From a checkpoint of a small transformer trained on Wikipedia.
Size: 13 layers, width 256, 8 heads of 32, MLP 704 SwiGLU, vocabulary 9056, 15.1M parameters.
Architecture: RMSNorm before each block, rotary positions, capped logits.
Training: a variant of Adam for these matrices, 299M tokens.
MLP neurons of a small language model. Each row is named by its layer, matrix (down: output weights) and neuron, and shows model dimensions 0-255. Each number is 500 + 25 x the weight over its row's rms, rounded and kept within 0 to 999. Numbers have three digits each. A neuron's up and down rows have the sign that makes its largest values positive.
After each neuron's rows, "fires before" lists the tokens most often just after its 100 highest values on Wikipedia text that the model never trained on.

L10.down23:479525518521476481501480505563501528551502471499549503472471489513524456495484487541453498537504466505486495487521472523522486530487468499507511498492443509480494512518520531530498486508496483516497541500530413478491564505495516467507469468521500512510437514512528530532459525510491442520456496517455504488480496508517458513538446524491492495487498503490469545502488470485517471535508513499496492518503466499479481493501547501529519463500521512493473503519564542530525494478505514509508449513520495519506492505509492525512497500497518491503475488578480525536508483511509524541499513420492485512515506497503471522516507464492479506539527526505480496526522511493515553528510549465510511515481494486549491490475508469471467479523503469510501524509533507495521505486463522
fires before: "1", "2"

L9.down276:449514517471512512532530486493532497504511475520475468519511475515538502483538487553502506498499470522491493504500477509478480486522541504480489501494500458487485516524496511519524506482501462491493502479495459451529467501490468523480469468488496499511488488529480508454505467481488484449509483501496495525495470516514490477563496503484484479511453468507535490499515467479509453510519485504487476548487508511486477460475500516482504473485516521494425537502521485491506480529470551504489473497509481530512445522466507522503457495505526494457438474522506480482453512538483518541550432448472510470517541525494470517487460515548531534540524528545480504491520531531514459524508539522481518498533495530491505495486494459496499498505485495463500510466466528483514486529531446
fires before: "1", "2", "001", "000"

L7.down403:488507489505514533474559518490466465538497489500471516478498515511534499467514507505506471482510530524526499457509456529501531485501518493556477510483514510533510494489509505436483524500506541524509476507518505455487523527514516498479501505508491489463506493558463545489505471481522526473480491546511505478493479509512470456495492517514507529475500488513478501491474502503485492533471472453494497477455518500504479541543524502495472489520522458515547494490445462492502514535503453540573460466479497490493528527476557544506525502503498471509509569485495509539482540522474488491458499536493470494518517494471498483446491517457495511481501498462466502468528503508534492526514519502489505529509545518511460518454464525500533442486513506505527487478549488524480527512510489
fires before: "\n", "\n\n"

L5.down521:527515507494457499512491493535541470474472540521507497507504502472507499511534460514513494504524463514482515467497516486562532495534538517502517485514491507482520515473465496504484529489468521479513463464533520481500500509517479502521477485538483485501500534521494536507471521562506491477548472488505518512466566489501477564522520509465482541442512487524484472481441502470510468511505526479541530499502507473527480501512497486506501522492472486542471506498529525507481535476481517477479469519538482490446479487538444500483559546481455452480468493536515453492476499495510542503477501479512501459472527515509486495500503514488484485541468495508471533513485490558496448495493545475462516510481486505522506482446510488511486503539508477484454483522528478511483519512509479
fires before: "\n", "\n\n"

L10.down59:505480523522462493507526485523522477491544516459516486450528478538476540477472510507493495510510521498501511505494524516473512467470532500478500509501490482505488519465480487512442460513497511477515534431516465462515491516477505519496520485510560448544496480496508477532542470495490513481479495484509479477505523470495504505472499541513464455530498507482465477542493501540505495536485547500478473500513467443506530509500474516525509507492518502491498488435523456477518483515521483485534506459474521509543506538472482472468506504527503500501490488494503507523512472550478470506474481502493489495546502504496499479491497514479477549488510521527496484502556475485463513493480538482493465500484491503511500558467505559483548490490493559526505505566509543512515508463570479
fires before: "1", "000", "2", "500", "0"

L7.down616:496511506506467474506492508496473467505497493498480509547521460505473513507509474539496501530498470474490467506476525519538515477482519497479523484509557498530478533448506520519492511463507459454470500530503514472497523484503534486516479510490482489522515462481468473473497502536481502477469497471525516496485531526482477501485506482504526514531509499516538496476502492508494498488518472467556494511561493498499479485493510479506518514527487512505519504466538512511484502482527501538503525491571492538493476489505468441531568525484487477482495490520463487512529509518516528526417365451504508508469536530443536464506495534502517472460497454484501508494479537505526488492508482490504490477524512491484487509486488486490551498499539480487492498530483493496494483494477474
fires before: " | ", "; "

L5.down139:485487495480488442521479480473511455480443503494482496523529483453438471537495511530523502468515483537465478491502521465521530487467488534494500507489536527525483489507444520517551530466523496512460508480479521490478506497505507492500462484479449481516479467489504500527527461452531493458491484497482516486484531492478479512534510528537443542542558472535550516493478507511491509475496528557492472514494523515512513484469517497501504455510460454465495533523553485501481483507507512494447487480526525465503486512499485494498474484479498445518494538488534522463512496490493466546475491484520471535502501481494501476482507471476488485502530487517530496510455516481529512465477453506499470492545490506487483483515473507487506497514511528533452496497446540488499507511489510
fires before: "1", "2", "000", "005", "007", "006"

L10.down583:455504508487542563501481474479504498519522445488498496496506462525492500541512516504527523511473503496487486489483513489466511490463458503462522491532489537477533481555506502464473511499521500552503521516566519499524490486447458500493499508495544540469528477547463520488485470515505510536518458495473485530513564520535494470496488437532500506507520503530511511449492480527502457503490505531497492466493519496484469507495461481505518513544454496511550524459500493519497556466490462476523509510479472485499477502471492509524527520501532493501443503496513451468485521512529479511509460500515511464520515492497504509471527500498492458484452528479529516532489527524550458518540500509514500476505527475503465500514468477520501468496518518499443515464490498479484507477511479
fires before: "\n", "\n\n", "ted", "bles"

L10.down368:497497488506476526516476570503545489486488525495481504506486508494509506470501475523470492481519505467468527468535498484542426467497490519515486492513488451449535493548552462481456543520495496488509497483513511532487493530481546478512497500551486511506522468465512464504466502516518466506511503492517512498520493523475505523497503504513501530538540516499495477499498495503530519485454470501492502506493518508491543491459498560477507453531500530469537503505451468522506488478535489491477465542500476476471504517497494551516520503478479535508485501550519509504497518495534498523505551475546523536449525535484526512464496480490500493493500467516522507488480503468513502479484499489477499511491511512554478534505509522512503499489523488427501505446521518514494482513598465
fires before: "0", "1", "2", "3", "rac"

L10.down8:464528494513514495496472477490464442458511493537497536475455565492487517496500509548490506507528475523499526529515484524515510525490478496483493507488510469489493494424535483499528485456501544516455509505492528529511525417509524472531517489475498505522470493494483504518500532521506520468467465469446497486494466492478503493492535505502503479492525527497514497517487543494510505491483477469521449556524518478480498503494523462559524489566485522449498502475503491531509517507515473470504493491521472492457473478503453512492495547513491508547474501478514472499499502524497513500515544480492510515438474456482474496474518502512521484490532479474501510488505494486477544482510505511430494497500465484489471500482512503481542505518522471508471487421507500501471502517545487
fires before: "3", "4", "6", "1", "0", "7"

L10.down433:499497499469508513516480531521557501496505490533496477516514514508532500506521518472461514495529470480491450524523491478500514507527525497522479469482454485543517483515497497499543447549499549526515498498474527496476513431458520499493469495531504506496436513531478503508524537487464509455496538492486472500485487461520446522507526522528495529517497510487462468475490545497455501510539500529467530535489480492515507485500524480506488526496509508527516522519446548488487480475507492505506517449532538529496522491500479489516466548481481478513522504512500479521512507477490493482530494441531527502465476496521495483507492483514484479504555492420502522497481523530464511485526500480584513505488508505512531486491518506465441487535519467497511457519499468498497474468497529
fires before: "9", "8", "14", "10", "15"

L6.down95:499494502491488529536519516510524505491494497497530494492489496504529488508472534494508454492509532482488542465481521486501561553509527492486521434491508508537476474494480513490504477497544510504495525480512542513542511511504480504476513433515531463524539488482515508520497532529525505507513523521475488506498532525495515510480482478506503537538501492460495526532555517441443502522478523486488474472491521441497487504509491464485495518520504484466492525538492501478523500514495496510450534499538506454508546482518532462477512462534491539531530490480559531492486498503529497529548499460507461449524474468522505475523502485502505515514521497508517487483540512506500508520504555510510503489513459486471475515469507529499502568498511553519481528511536454492498555467464519
fires before: " ", "1", " –", "2"

L3.down293:455507502487505473549525501508500510468484518492510524522504493496489510521522463476542513512510495505476560526494519474514516535499500488517476507521458480479501445495495500504540498514535527473505495497475466527517497499527507514522494475515469493493531486495498493504502526474507488484476470555511545511555528557514508527528527497499477488538519548536502454478489494504474464488502505500511525488465473503504525431510482550486519481495494432485499477548515473466515490511505525513497490547437536526478491509530559500555473522488474506501490527530506464474471491498500514499479487464503525486524483561546519488464458502502537498519484506505478472541526523478489552524502479534478510482519515490500485482536483509513522501533474548532448531519473544505525488505527525
fires before: "2", "1", "6", "ts"

L7.down591:478509465508482538521539488506491463511463443534495489502467533502469521484481442521501494481491468520506496530501531499497496546464504501488508478495471554481484526436492518517461546509498496508488530520466529449504495525532496509513487509452487492525519483531515475535493506502553524508495535489529476517502507495552470509515492482483495510548499495538528519491500487504520520482493509501492491488483534524518464540522484480496492520553485507426520515506499547528493510492517482522503532482546465546516516521479499527490496499491531480486503494478459484469500472496513521490493569476499498519521514487482517505517520576476528496454457484483462509511531543455485492480505521550512496525516497477489471510541486477536507483478487497451492499510500526511497508469576477
fires before: " | ", "| ", " |", "|---|---|---|---", "|", "B"

L10.down678:501540497487504518512483511491476463534462471492529486506524545571466500479480470483523465512510509509505483509466501494483552511514519533458476561450474504480472506519516513510447502504482522477477474521489481521502526494467510484496500538476486503516472568506495523484518480510524515455507494488514548466534508517512511480555585553510516465498516472505493489520483524501473504456510504527499480497505539475497467479536489503477505489505522514550542494467492518479522552491525515509525529518511499517452492508468520515493503454509479531476479547493513500509517492495485477488520465535499489527461531475489504519531528476472448490485487483487518496510485511462538484519531524495500499483492435543513527466513544519482480533526488528489536508517487492461477510517468508
fires before: "5", "6", "4", "ative"

L5.down523:465511509537501469484511540492497481496534453528506496501486506504504508454538516512509493495521490483508527525524500491497500472472487500487520491466494525490500509488512497516440500530497521493545488521496522518460508454484499480495498498491526485486495455497547506494500497527564501475491484494489529489499531531513540467550476453451532516484537532494476507508497460476477480479474488480461543516469511474521545511463507459521514486506522478572501522507529530474507543531473537507506503474475510457509435504510517530477488508520452495511442454495489519496481531492544526522526566562501502449507502514498492502487474487544492499471465510514519492457489535520489463477498493494505498484505496489502539493527496508522545513518506538550488540523492496529530481527532462
fires before: "2", "1"

L5.down281:433482506468488523503511491441506500490498521476515516478527497502529501494457520495501468498457498506491505466555475500548469494513546499518499503518517522511427514455501492537492496556508517512455480499486512491502509483517543500500503516496518499475472488526452498511458479464483520545447525517492529535474527524418526506490472465460521535493549516518484474468554517494505534467513504523498494456475525508491485499495529502484489581500435501470524469502517497482474495514470524505518515496477486501480463522513496500496490546487471511491468500500546465459510482466509450524510514532511502488541476508476513505492504493444517497469526487500512517527471530440483519504506516505511501537496511462500506464522518490492490506510494512509490526520507532505539504514519520
fires before: ", ", " | ", " |", " ("

L10.down519:451492472493475475468512478483501492472472504505469498473492540496489496505513473493546505529540505507505479472513548483482538500499512508517499526548477517542537478481497517489468530464500527534478578493454494496488483471512503481496475472529512487469482513471485433467543520482496467466505484511527497498547513462510504494524518519525530479489477491531506498544467532527508504497470501515502532496506542542477492514457478468528498503472482505510503553513500493491456476509430501527526462486534474500491505516498464516453507504545537515515482516529486497515507531495517494494445527522507546469495503519494484496468478518493516507491516484538525503495536499454460514500501475516486508515497499485485489539519437496509492474505479477518523473489475500501441468521410492
fires before: "\n\n", "0", "4"

L7.down50:529499501564490494439481489533483477520459493520494494538544480519523534468550503483486506510507477506499473510433497481504502494498503525510489490484499492491500502499504515512535483476522515506524499547536494506494475482508505496525476515509508501495493502510491530473495514528495496491457538474499470506529502501517518518490517505489475512496475487498539484485522512495486498490541501518543524446522492513525470489483474513521468553490506531492529509483482513461485448489501522508500513462550512514521503492525480513519552523495463539501495495493439445450498466503514470442472465506522514495558499509466495479500423526523541473485482448484500498467474496461521483500540504544538494552484488500459460543507468514499467560490524519525513529493473487498518508518517435
fires before: " | ", "6", "\n", " |", "+"

L10.down333:479485473531451456447488487487495536469465478496455511469534499495544516487519460531538509518488513490499506485500471502509536470485503499483516502493527498480501482510485507479495513496489548473502438469489504558517471487478510518470483469461517513465510481470505508488535513523524511484507488492513511534563490492483475501485498534522475498555523501478530534499506504492544441531530540540537544468523492518507506501476446523540496525442521479488518481515509478538507516481478492492499536494469512489499532505489476496464539464478522447460524544478498444443460489491488494467506544493512494439446474496485525494505512484512471530486516479482504497489487525502528491491496481500525491494520500488528480555521494498494482500520487486455495504470520509514527462474491541
fires before: " |", ".", ":", "\n", "6"

L10.down531:475492483505477530531464512526504443506512502501546546488482451555542523491508444465533497436521525488474498460516477503516466506484543482495529494428525521476508469508466506483488533472504498542528518487499511549530495488512539475489546466490461474502523501472478478513514456530497516503474502521532532535488511466518487481517511461454510490499513501521504497501493512504509521522558486478498496514499505505460498486487444528465485498517499498460482482512491490485513483521498502495476550503528458516505514548497518524487479497470505501528504486500523482447474485523532522473469539508503492510463477489511508484547491489482466523496497489533507501511473486507478494485496485534537504492514573517508519487465486531504467488510507451468483501500519571452483460529506491
fires before: "1", "2"

L7.down622:448519528477534494492506509496520486507474480496498538548509529493534486506491493517464518497521498474502496500517482505532481544503486498479554469532523517489519436474497521482491493515523464532531477464533500512492545508443480495468474497536515504524496490512514517488503493496498510522526497480502475506480498483556518492500495488535490545494507536498510488473470491463503464501508487478511484526523483465451494517528483485494533473505477434482517498517473496491485462491524508487538521473494475542472439523532543544485524502472548505505502544539499516494478529492534558506466577489479550492482487457481475490480511493504506484540485519482467450503494535483515487507517504513481465446512496462525534475471520505576511528523484499480500484516471523528520468520510501
fires before: "2", "1", "ia", " career"